config.yaml
n_layer: 16
d_model: 192
n_head: 2
n_kv_head: 2
head_dim: 64
d_mlp: 576
vocab_size: 2048
activation: "gelu"
norm: "layernorm"
norm_place: "pre"
norm_eps: 1e-05
positions: "rope"
rope_base: 100000.0
rope_fraction: 0.25
qk_norm: false
attn_scale: 0.125
bias: "all"
tie_embeddings: false
parallel_block: true
init: "uniform"
init_std_qkv: 0.0342
init_std_o: 0.0342
init_std_up: 0.0342
init_std_down: 0.0
optimizer: "muon_variant"
lr: 0.00533
lr_mult_down: 1.5
beta1: 0.9
lr_head: 0.00539
warmup_steps: 200
schedule: "wsd"
decay_fraction: 1.0
decay_shape: "linear"
final_lr_fraction: 0.1
batch_tokens: 16384
seq_len: 512
doc_mask: true
train_tokens: 233300000
steps: 14240
dataset: "wikipedia_en"
MLP neurons of a small language model. Each row is named by its layer, matrix (down: output weights) and neuron, and shows model dimensions 48-175. Each number is 500 + 25 x the weight over its row's rms, rounded and kept within 0 to 999. Numbers have three digits each.
A block is one neuron, or neurons of one layer that tend to fire together. After each block is what it responds to, as a language model described it from the Wikipedia text at the highest values.

L6.down431:485477503527498498525496496518512470515483464541513502538500526531529500509497483510509511500475532494492438526509489435476468474508484476509484518444487510484531486462525519470484504498487502506514479499510526505504531496561514505469491533516507503509476506466492466510536512513453462507447470519507508517544486511465528525477525477512515446504473504483510493511510497464497451518495
Description: Tokens that begin a new clause or sentence, strongest on the comma after an opening "However", also sentence-initial "It" and joining words like "and", "but", "while".

L3.down9:524506491483506520495513505520505531475468495476512518506491510503515474518461512495502510488508500488491505483493481489496516460487436496526524517526517522527559487555473523522498508499502511495542505568504458508463480511516512461483543481526454524536526493479503502533499506465472490504474459500497467522535500484499470545534473524526501516483521515491501437460490531464496517510507
L3.down236:530480494475491456456511479468502471577495516502522485510507508548480485478493432565524498510485488492501498504494485516504560493496489527532481508527470439498492562548473458493483517497492507493492468487518505509497522471521455487536555507477487500460516494468497565521523510492527508519521481520511521473462497488463511508491494467459514487478470505469487525484515478469537532524482
L3.down278:478507465495474522550523484514536474493483478527460474523488511469524482471534517516481511506526516498526487546447468496501500473497479503482526500516468482451502485487466513526493487537488517528526501512493525517535498498486483491467510482516521482504463461488498541515526523556482534476479461493500506479529535480520529479502462473484490497544477502502523477487538499511504472509444
L3.down366:487509507522515490476492463491518487529473492499502567475504477487539494515502507518506461486533465489501530503496465497488489490467546529528521522458490471463508521495545485529515533488487563458526522513549488483515473453489529467529506500500502501480508537492527524532515493470460479499477450505493506506503511489565537522492475497485475486487522548513503445496490482512461491465476
L3.down368:465532494509488512517479488492423505485449469492525513484504451521582500542486516490491500485505467505527479510502479538522488520491496521478515515540529479521513465506480475484524487510509480469499517520518503492488502481493492527491464499496474518492524487516513484502513522479487489552502468516457524440516515514475553503530499494509505460480521529500483477553531511481539504475499
L3.down383:445503482474470503480465507523472457547485525551480489499467497553524515481485527487458445538503474515479455481480486451481505529509529486500520482489504538484495520529457524507524492462506431472515499457490509492528523499475518504515505535494489474487514499529499502558519495509512491487519495480519510495553497518510475513517505525532500530495462521549486530502517477507505519531476
L3.down384:486489513529487504500521466540506528527472470522526521460518468527510490503524479492514463488514558504486506517547512481478545507515521525517502485490441496499547506473474456426531512520526482497516503475508488466495465514521483518492495466567543513474491520479473527482527532503511512471508487569521521512461504554498504466463517494466525530462499486491494516494515468523527484502485
L3.down476:574518518500526517540511461487529516496477458438504473505514470483553461504529475494526508466479507513507505502538466541462493491515496544521495507522488522490503502488463488438504497470455494498500529485543497520470507497497478464543462504532507491495515497518533539492460496486460472491506519497512502501505480539511526472471470500526523494475516490482501491489513513550509479512490
Description: Mostly the plural "s" closing decade numbers such as 1980s and 1870s; more weakly, short mid-word pieces like the+n, the+re and Ath+le+te.

L7.down11:522511513515498495497501504499522518486501511528527502473561457521483534440478501485525519526540529500497502546478519523489507552458514442481498499525570455516523507524505522557526500499499537464522526473492485501543514483535498477471486545462509511485502488517531506520519515471484484536444464494478507490472456488510492460468496457464479512521517460516504487482509558492482469506529
L7.down118:534490522504497499498523498475539482460481484472542510480470491542515536509502575529477477485495550464483451489470516474486484454504480449549499478492505471571512530518506496532497450494450526461501493535475501489497500550523472474475485507506539487497478469470481522526486493483495554527478525449532490448468516519484515498525553497509493490494493505534532454543535495517499515497509
L7.down120:474497546522520489562525504511486557481452489483485520515504538511486489483505522456537521481470503507469500462494484541530494553488535499529525518513514482471501479498500481492549536490528484486472461475521497537485535456473491503470434489515521452508484470510504467499482525544500520512487472502493523493468492502513504497467510526548512487474481521465524521484527526545476518505527
L7.down130:466475507509506499531521492511470518489475495502534519541532476523465530502452523527473507485481506493495529524495482534500533537518520521502457509502503546486502514496458519541508527454471492524468502487460522463534491502538526479491466511463442441495467478479516483550495504504508476483504518525512499503534485491515519527504463505480484505497511506526492464511483478486489459515553
L7.down249:498489531482449477523522529482494507518516480511482531473456497528543481517455505510464505494496475516496583519457495484478518516501512551543538503534510506491510494506555515486556499496467498466528472485526520472504468481504494499545506478503534500513546453468515509523469496506496482465487481509479566503525482492533454553523506505469462482521510531464468485512511507515498510458448
L7.down279:508486500505484497521506485526518509478497526509482489563494537495469509457483512508462551518486513515547477565543518533503456489493507551519528514494525451536466470500486579494508480485495528502505515535532512507476490506536518509447499510488481550461490487466494527509507452498481516476505515472489522510528528506510490482489476445483479464531467536501486525494515492501521492506484
L7.down370:513490543461510444533515493524509515497556505494478525459505478487517515489481537496513543493491513477506511481493494536459511516541488491527459536457509496473505510508489464556497487531510483503534545495509522463499525507467495460523439485512488527484534488513491532535490485492458496514511486504513573500520447486488517467467464504475443518476485517495504504495507512519471486509464
L7.down506:482500518466479495481535529482492520557509542526476481448564486480465494506494498486481533501514494488510515503501557518502461501464533471533465521510513511476516519493519466512489505454488502464570505486488519493532514507479465465533495524528527523477483475515492514541491533534456520532484514477460453494509465518484517475526478480516513523521522498538500498505503525486508495475515
Description: Mostly the final piece of split adverbs and degree words, as in ne-ver, e-ver, les-s, wide-ly, of-ten, and whole more or most; also te-ch and at number.

L6.down32:516495558506481491464500523506511524455507509513499493466501526511508509484408513481470512510504498512527497516460491519554494493515513470483495514484495487522530541479473451485531510476450522549487486503520526517462497463484489514539483478529501536533510434573486491482495504495510553513459496506507523499531501437497482514515496477478476541521497523474515514522489507511435565486526
Description: Fires on two kinds of token: comparative more or most after a verb (became more likely, were more serious), and word-piece continuations, often after a lone s fragment, such as Is-le, s-ide, s-que(aled), tru-ly.

L3.down46:477471525456533511465462474519508498492492536521455481515509492495530497497494533529517519487518503472471492538545501480490516503498483513473535499506512532502486487509465515478481509516525465474505497462459511511517515519490498504470517497516490471517535519516497472455469519501515462478518467516471485537506491510567478518559463505512518491482487519482488512536485503505490496486498
L3.down298:495523518477529518461504474527507452497510482489499507494551469555510462459494451512472449480540453521498505473561505461509473519491493512508491466537448490482534494461495497492458527502522486515514518509461493496536547539512507482518485494475484492506483524484462484549540482505499514505538532486531533513520494523486525497498531482495481496502512466506450492497490490500516447469522
L3.down328:492513485553529533511489487506550493481524518518492532495468497475496502482479492516524504513462550528432492501503488478496534463520480508488492496550508503502452485503513497461516484491500517470503487526466486506446487507458515508504497497503490521476484514492504479466507467489459549527482549522515503475509499515520541503505483509527456495481461522562520478481499561518450529504554
L3.down380:491545523462464528518514526500428505508468504506468487471468494523503488502484507513514510500509515484487487478491489570503504503445445524479472454527441507500467473537508454513466444494499502510525490500500471486481494484502477518484522468474528482492525530510492493503494446488567532524484524508507526522481547515493520499497485494510493504541529464487515508474527488507522549481519
L3.down381:550500496504480465509522519486495504499530526506511471466483531510502505516506506466498472481477476480528520510490533518501488480511489503474499557512467488558473479500493508524464465527492516499527467526485511527475497490490488532502474536496526496480500484487474517517530524512451441509574513517482540496466504460528493457479505532513529531448478506537522506512505493473503496529531
L3.down459:524461516534515495497558490500489488504503484509470495496492501539490508491510514532460482510528498471531463483440486519498526523491525524475523529503510506472523495489511542548503469514513487459514466516452521524504515484443507514530478506489453533533550451477493474494525522535431516485517488508547525460523499506499515480528521519516519520510512491542444494465495484508514510506539
L3.down512:521509486439492492465519564515495449486497509462464538534512466494499519519501497496486500509486514515473476449463511501502517517516480485463492499501561483476521570508476471507528513453494475532453448533536519476462473487476514492537507499475475494512510516476506492501483495463506469519518483513509517509509441487516492490470506492546506524509490504495519471500509489532498532523508
L3.down520:489480547495502517490511509528496475499512449487511521489489546478526540489502537464504482483462514458553487492427511513497520495505497474533520490515503507555500487476505497486533509484497461536487508550529481485510543524478506520499504511488535532497475507497459517497475501500502492539531519496486516467486504505528479459476512490483505479460489481505516525532469510478530539494544
Description: Second word piece after a short opening fragment, like il in Bu-il-d, al in he-al-th, ol in po-ol-s; also digits after thousands commas and as after commas.

L3.down15:452491494516522507555513475504501470455494495503503539493484509525539467532486483524487475491492479503492515507473477512504486502457519519551517520492458485502536471482509504533491513462567499498559441490454483522510522467553459447508492485549475500487505481493495488524543457528504472513491541497483542499496473461484537511463557447523517515513502520502524500514496467538513502472503
L3.down92:512488514507483492490487505487441475480483482509475450460488556471523520529493486506527525510481509532457478503490485480515463511523473514481485499493474461507482494513528502487498539506496546513524427555492510481511471515466502492488532478537488519551530465483469445487568501538509523525504498524504490492517522470536517519490493444476501533476533504503480486481535478527482474504434
L3.down106:476496538545491484495484513501453456468479481502519523496481504450508530484471469475503494542521528521495501498457486490517520471509468506532512507441523504479557521521458457496499499523512459525498514521517516525513480493474513473499435470483536511453467477476501548515514476476513502507514518485522487552519521495530491526480500487499534498460502522504500514469507492512482519500516
L3.down160:503485513479484474509469481500478471541483514551477478495500513540500478532493535490489474554519504522482498485496515520506499519478488493478507511538473482508532509502516521524485497495500450506503494500486472532511497460518500487481484512489488523445506495565481530527531497474487479520453466490463531452491533466509521498484515468561513505464490498494483535460527505545498507495498
L3.down348:478466511530474491483504517442473508487470470555498516502488487500495530493513522501516486505530524483497526503511529504466520465497530501489508475527542469509473497509486489500487521492482533486518500471523489472457479483486460508526505453494482477496511494561504534516549511500501470476543511512520478502503508481502477515490512472491494459459508515538483524494508454530569529477514
L3.down349:508491508507504489528470499499481513465504490508495469496502535513515469483563485450505504465470502496496481508511503509510480550537526539517514521497487497504519488525478503487469503513517490539489483501494528531452486516531507542501510490555473479449523508494469494520508476502518498486555505509449451561519496509489468473552538509508481496497463486504498541520549494474498523478474
L3.down371:457471527539518504495497471495492493479461491537499505472509491474531495497506543490494481501490494506457536465530511467509480515516469507491523566508511495455502492486500527531494458519474507471534506462515545524542487483545486470447530508496475519506475521453516463540522465489537490494508490529481550515514495438501485497520488461488484473476497501514528540502479522549543503488493
L3.down521:487525491504500500541467499503493490465502562557468489521496467511471525482536487490508550506498471523477481511474487468489527531522496495499511520488512508417484484500472523524497510475485480502482511451491491543505557513537506534457496522506459493503515518477523518511534490500519489509511516502509526498550480507485481537515556485474510508488473524480470531529494465494493489473527
Description: Final digits of a year, mostly after "in 19", e.g. in 1974, in 2009, in 1498; also plural "-s" on nouns like camps, sites.

L7.down37:468502488525506489479478504442455499499506519520555499512475509468521532507518487499522542531491498505523504489477473458509507516474499496504503530517431523489507483535497502505505518506493473504491519503505529537505508470541527456533504449513516510510485452484497500535512501445511473533519449508519481494534491502508558522512486438530507505482522537472518477490471498491545511502478
L7.down68:478488537479483503510490487449446542529537476465515525531507501546503487521543496469496484431527489507509532525517508468537512495494504498521508489513447474449510472499497550473474531510533465548518479456476527500489488493485508456469513498537505516507506544537513507536485476502503484502494494478498513489514467519481504494527489477514491488471488496469537498469488508517477490511491
L7.down77:472514531516512504485468495544488549494454462484442535453473510486490537456514507473468497506517535464509492498516506486516521467468512484513517507517482461499473487496507478505527496497533503555563494487522498541448537495469498483488501540506489512508493488480538429492471496502506503496454498490494523478501456493450487477474483518477477536501462467545576513485481516520509489498479
L7.down84:478486496438538516493557498498504479510493499463511485523496534427496513522522527530488490472535443484474504527522514537466476500464472497483500508512524520518507514525485471484503520482518526528491561473502488459503479521446514512489525523503469519486465464521514505470479546510569511486474480480473493507480518512512464501545528470492468544514508506523507529489491520498497551491522
L7.down95:441501550491497519506507509556527501474471534456520465520501537495497468531480480496512474512518475492482537497486533446467483497518467473543501458544505509495501502509469518490489521469454480521516501510517482502495496488493488515534524471515508487464520490502465487504462503545529499526492508445525531500451489533462521578497480454555490509517494502480537526485529506479464519478532
L7.down99:534455504541479503508517498490512524534500511499488467484498507481520521508425504484491533506497490454484496470508528512462514445498479460541474485484488524486507500522492456522495510473488516481507495465509471492474503503560533498515524498523515495520504496493519484470497501477460519496508462473525466556534482539472508515473473503539484487509492485525533476498455509561509534555511
L7.down322:513476479492523521491473482450477538513466554497507504506406497508507480490472485471509511475499496482557472505523519523467538476485467496556464479499526511514514546581532464516462543479490515521501523485537491544521493477505526528506487489538513495484506526492507444505497512522470507481526503503499522484506528525501493541472530502501463511520479529490511493446461502500542503515472
L7.down376:523488514537499537493496500496519515525497498432480466494521510536549523503457524457471477475507522518520486489588493486509492473480478529544473464508516521526494524520538491475488506469466512506506496469453481497512553452471494527517522503539536520462509540516519478493459472515477483503495494461470492495482505506509495528517508471483517476518559499487519489468510449534481540491549
Description: The prepositions In, in and On that begin a date phrase, mostly sentence- or paragraph-initial in history text, e.g. "In 1943", "On 8 August".

L7.down82:514516504443475488496531493523473508504506504481493537501496510536489478533539490514532496461493488476513504465560475514503478478468501495483484469535474504557482492481491502523474544480492519523527528463515449488498444495494495539506489473515520509505501461505490540521504502497510571479505521501510536492511512515481477493485522476439468481493503489500480481495499505500477500499447
L7.down175:437517510443506475451483529522499492541496505517496497487486448525482498524511505491513512499511467480525525490488477500539525514481499572458513539493515519493493500507478524515458506467527491502490473498496501506460503471486568531529479487473497513498544454511481529512505465477498498488513516519521516453495557479479531464517481523538511501514513556531482516484494495556520497476552
L7.down204:437488506482481510501513525486503512466488453520572470459467510485543482476511508487511530498469479511526513520509521548475495535481524510507539526504471537511522531516472485468470481453528523501486517472514511510533493518509526506465515490491525508532519453460504521496489525456481485505494536467499521584496456453476506494501471502511495517480500543477494528484481518509507548477491
L7.down309:463493496535498459493529499470509491463496507538488500487526523494506514500518538486494472488504500499499479477522565454495481528481532515462453542518511484528505525496536525510522500501516484483479561529515544562509492486494501455486494479475521481482505501498493525546445504514490473484475497527493497452525498484510513538530506510469505472533462507466498490516477548529482495478482
L7.down313:475495524509497496521525521530473439473463505525526455480506485465500451497482531481516516485468476524528516518528502517482482501501478480468526540519507494505530504494529446526510503526509531519485487518475486486476474554492498503456544532461526534499557507434475544534494487509496515474513514490454499515465504496471480526430539510521482501540490479484532516499494475488483485489496
L7.down403:494514472465509509508521499458529503515468497515492484469417554472511491510519515508501547478495495510522505533509460492517484504488466516500564502514485524463519528504502490519526477513488481443515488490459520525520505520524499492467529587501479503477478492510458523496501482483529495510508488479470526510510520485519497512474524497505517484487488529520471515506497462478481517499500
L7.down513:436499507475488472451506526483487520472470525521519518465431502503548497469487528470476538493502515487505481511474462498478494468481497492510542518507514532541498565503493505495537495498503469494479507504500508462505502536479467498476494546503489546467538442551491495499530530469482519506497499540458490495484527511539503494514495484518503483528512527474503531480515444502478516507587
L7.down568:508471509485555464477506498444481496476487483492500493508451502455481535471489539482506492466504492479514534507517475503486479455495508487473493504517508550555530545523513490521533487474524518518494488488454525530503501529534506496460505538494481529512531477511479522514531505484503518497501536473476529544476535488491463547491485519534497508505468501490507467515500485499451496498518
Description: Final word-piece that completes a person's given name or surname, often a first name before a surname, or a middle initial's period, as in Alf-red, Ed-ward, Kev-in, John C. Breckinridge.

L7.down186:511482493488509477485497512514504526498508523554525536488447474514480508489470494534450466515501519513508527480460434472526521499529506521516512474478516513551549529487512485472520462475502496477476478526490498559477461542547467557456499503504524483486517518518489526515531489521502500543496535519507514473501501516497508541478551451516481484462502542481487494462521515520465524506515
L7.down223:446469519510538514528506506506500459501531476529490462519529495515458482501528447467501499517524526508464493494498454454474520501490491477488492494506485481516534523476477515463500512469535500483491473507497510513481509479474475522523468529492492549510461539542512485503535476534500484516536504457536514519536476534537493467509491494493539528513535488511491496553494473495498511515475
L7.down311:496524501458490478520522468516466447485483462533543517464500523469525486458482508540528483528515532491499481541469493535464476473487519482512514503524451493562531455496498486493508476509493526479506489507510499523502514486524479491475486497474517496522490510492487525481524462513515523461494501495527501509481503531523475457475491471522475495482520531499524496471505501541505549476500
L7.down332:481470519481493499499479516527534551465503486519466479549477508527494515447495488520488535515465506448496472546530490433518516523512463521504498552514523503489479525483532499509474495490510467500531526499480517536555478464510499447508499530510523484475481534506485529503499499518488479488469461491526521488521488504508518516501524492482529529530457503497472533490478513524533503532501
L7.down356:508473506478471503490507521506476501506517475542516512482528492474518487506537494479456511526501469465463520542501535497517523517528510504565539449471494464539507508510472487541493501489497488445493535520504496537528491513513530476502495512506516505545447456537520488514512470496531483474492468515482506509455487450471456478547506475544503562453470563486492508491519486485498498469475
L7.down413:572510491509451522461415509505470509455519473526540526516485529468505500512492528510508504525504524501518508547516513518478504496499496509506505433489515513500490511523514453503516485517519538471495508537504481497485511498493485504515531520540459478483519497487488509464569515520514496477469455510528466512542484498526488530504501477475481483474546538478569471535546493476479438513470
L7.down453:531501531492550477498508466470537547474497539510485496503497505491533481514494524460479499511477484517528505500504442528475519516488489466521501480490492504470506464460474532496480513488518480525503529506530528492499504496440493451516448500533466475530481532521511462525473497529505493504459503469530515460524522513484502461472542484446484480480533510556499460484547557514508459513498
L7.down516:510529511549496501507540525462498496523508468524506473491522501482501481531515475469506509493516542520524495491441496506495500533462492520527518518488534492480479485494539525540475525501490560532527457476480479492479528494480502483511521506480507480535467520465533487480452505502459522495487503488501492485471482487507464520505539536526523496470483511479489462533484478493449477528536
Description: Word-completing pieces of subordinating or transitional words at a sentence start, mostly "Whi|le", also Alth|ough, Du|ring, Sin|ce, "Th|at".

L3.down11:475471505508539519522497482505467505498452474469525529507505535513487516521544460524523519466493550499502501483530492495467469502480466511499456508475502472524455487464498485463514472461511492510513497495513518494531518495499516534545527510522506494532506526483507506485510512509510484527493510500507477481512459492493509510502529516522502484485481523467464464499495475518530513505503
L3.down163:529516471503506508494535508462480532512522468504481518450520492486490504457513492537507469514479474481490523513511533480527495494513501519450488521547525521540528486535512490480463515510496492555481528487560481471468559565484498495466487480509504534487554504474480483544489513459484495488500489547489487555473484528479470502452509476518494489471518513504515473501526471489464497539447
L3.down190:529532533487503511445495488493475489469492504468498489475525513481450502461509475527493503483504514489496503482479521553497517480548507493510464466495499474525523481504511520487473454512517473543462480517522522472483510545469514514499500515480547491512486497521528501499495536464520514547521517462462466500513512506493486469496495558479491501499517534517462482526507489507470541506484
L3.down200:531479487448502502454528518494516471477453502486526504496481559458464477455536561488484498497509546480479545483495500467515521502512540456493502480507506498500565521524490493505517484506478491501493500531523470458489533530471484523477503513536514506525506488488514535484484517498505480515523495502499506485525481473482463523482515499485481510520493492493516516534523518476479475502496
L3.down264:484511487469497430496481546495504478517556445499504498544530582531501482487501496526484498441541497472482532484492500540507523502512490491497517489494493465516510491529505520505508502510498481531524509531498519475529487526531508494475480459514466471469500476479489484531508470470511503528480481453457491471491502531476450494502533488495510552566523525484494501554519448486499514515506
L3.down268:493535509501500508486497482458466477486460471526495549526497573473531498488480522497524499488498498541507490503475512524508485546490521509513486503530443480514542500474463497473461470467543468509474493533462484461498481524499496487498507533504519487477501500485508498508512494527476482516507460518493532520488563480483527471473510510511531476534478527488506489514470463500523536486479
L3.down492:541530498506518489492492473459468488510500504540507504508517505509466511532548484515512497504446450517526461498499511508474479504548500518521492508531508527498490458491539490485505512512531489535454489461536500490440495528498524511511516523509535441522504488509553489471512511487512468499466509538525533517471500485466473459488500539491480497513493482530486524506524541483518505519480
L3.down563:489521484502466481442486497470487506499498537499510532481500506510523536468498482512494516491531521525469507520430549545531464478508477452472544452529477480517495518539501520499488498491494479547510499481490478478516525497509483487465545468517528489554505496494490511520469516520495540503470473475532503545525503498533524462464529516522460452473533534529457505504481531527458511504467
Description: Fires on the token right after a lone capital letter, mostly the period of an initial in names (William H., C. H.), sometimes a word's second piece (Ed-ward, Bho-sle).

L6.down134:474473534528537519511479531480501539528498472512500465508512486468552463493516504497521537492523498461516466489503503512496500521453501489506497520479555480461492503488545503534488472452516511525566470486506478533506520480509513510479501457531535509518449574497515460536495472511450495483500468525556488468498502483500468487482517485487497503511509538467512492518483502532484481537475
Description: First word of a new sentence or paragraph, usually a preposition or conjunction introducing a clause, such as In, During, When, As, If, Although.

L7.down91:477517544503461496511494498510520500528532525488505475479460483504496512510529474505493523520501484488504518520486490510488454497509514521477527506515515491471491492504465512531481516490462518445521491503483476527470532501508476461520536479504519557500527465495518529472519523470518515484457490483506506502475514529491503473534568446498474515470554544529536505475513467516520506444461
L7.down117:481524533479476500499505523478497509508511500481536514530442479522521472487482520513497510475560460523466540474517484523494543456491487547514528442499547520506489496546488496480476482486507489484514505492481530486531504525491504503505500544519484504541555471496500484488519517515494502493494478476487521490455504507512538515494506526487478508524479548492500522473489474531503518483458
L7.down187:485524522516517515560527511477520528514501506486469515470484470502485496518490481497507520468449504489520498542508443518509479526457504472491494523540497499455517492495502501451523494501491527535491480473503493561479479529498505467477492494492482534530497510512448533569533496502523478488469456476458532469474521505498507518501511466486475515526522474518492493489515554478482502531533
L7.down268:502475497465543504506547547499484510498463511465504481498523566483484481556492490454491499510496511487479519497496518505483500515504536472531532545467483499448506470479502467535489481476485453555538495483513546520522509515492520455484542495475531540486510524473521524499494520493481448500496525510463440491469547533516519535488527526490525524522466498506484509491537501486509441491507
L7.down373:459433480449546513493527535513526496501507500521482529534487494465522480490523510523479471498484503471535496490484502502448505494491524496500529490508527455449563486462471505555501540427509445492479488495494499518483496477495513514500468536520500520509491492446481553486525491481523505488477509509503507504515536477498528560507548510560510488489481498526507503480519513523513503501486
L7.down387:483525560529520494510523481473490490538482510497534487477491461547507498485478490488471515474489486470486506535530489528504495484512508538515520495472508513514502507520483542494516476502475489468518484526479520520507493486562499495504521476475499529484514535531511514502490484540501449485487548526469482510482483503495522537508539453469515476478452538543474504561484467489488509565485
L7.down425:468476541480516476475489472469476444513519516465529500497492462496480529506502479511543503558509487497514492508463520511518541473442512496461559486495513511517529481519504481493509501509504507539484514538462472491501465499544517547476497494501481503451514527468458530507501490471512505477502489496460502497523508480486471542474538553456523459487541486488488478492479504521492457511477
L7.down499:465507493521507500490476468520491499511524504522465508539485518531549445528490466477512526490482524516509503462484444495487537470497499486540513512498477507455527520543497508472489502511523501498505491481506491493516501436536496523524496524513524512489496468514516520533509523471476482502485455465471474516506492520468489513534486489520509481524513508499481498526506454532530530508508
Description: Plural endings on nouns such as -s, -es, -ers, -ities, often after a number or quantifier, e.g. pairs, players, trustees, countries.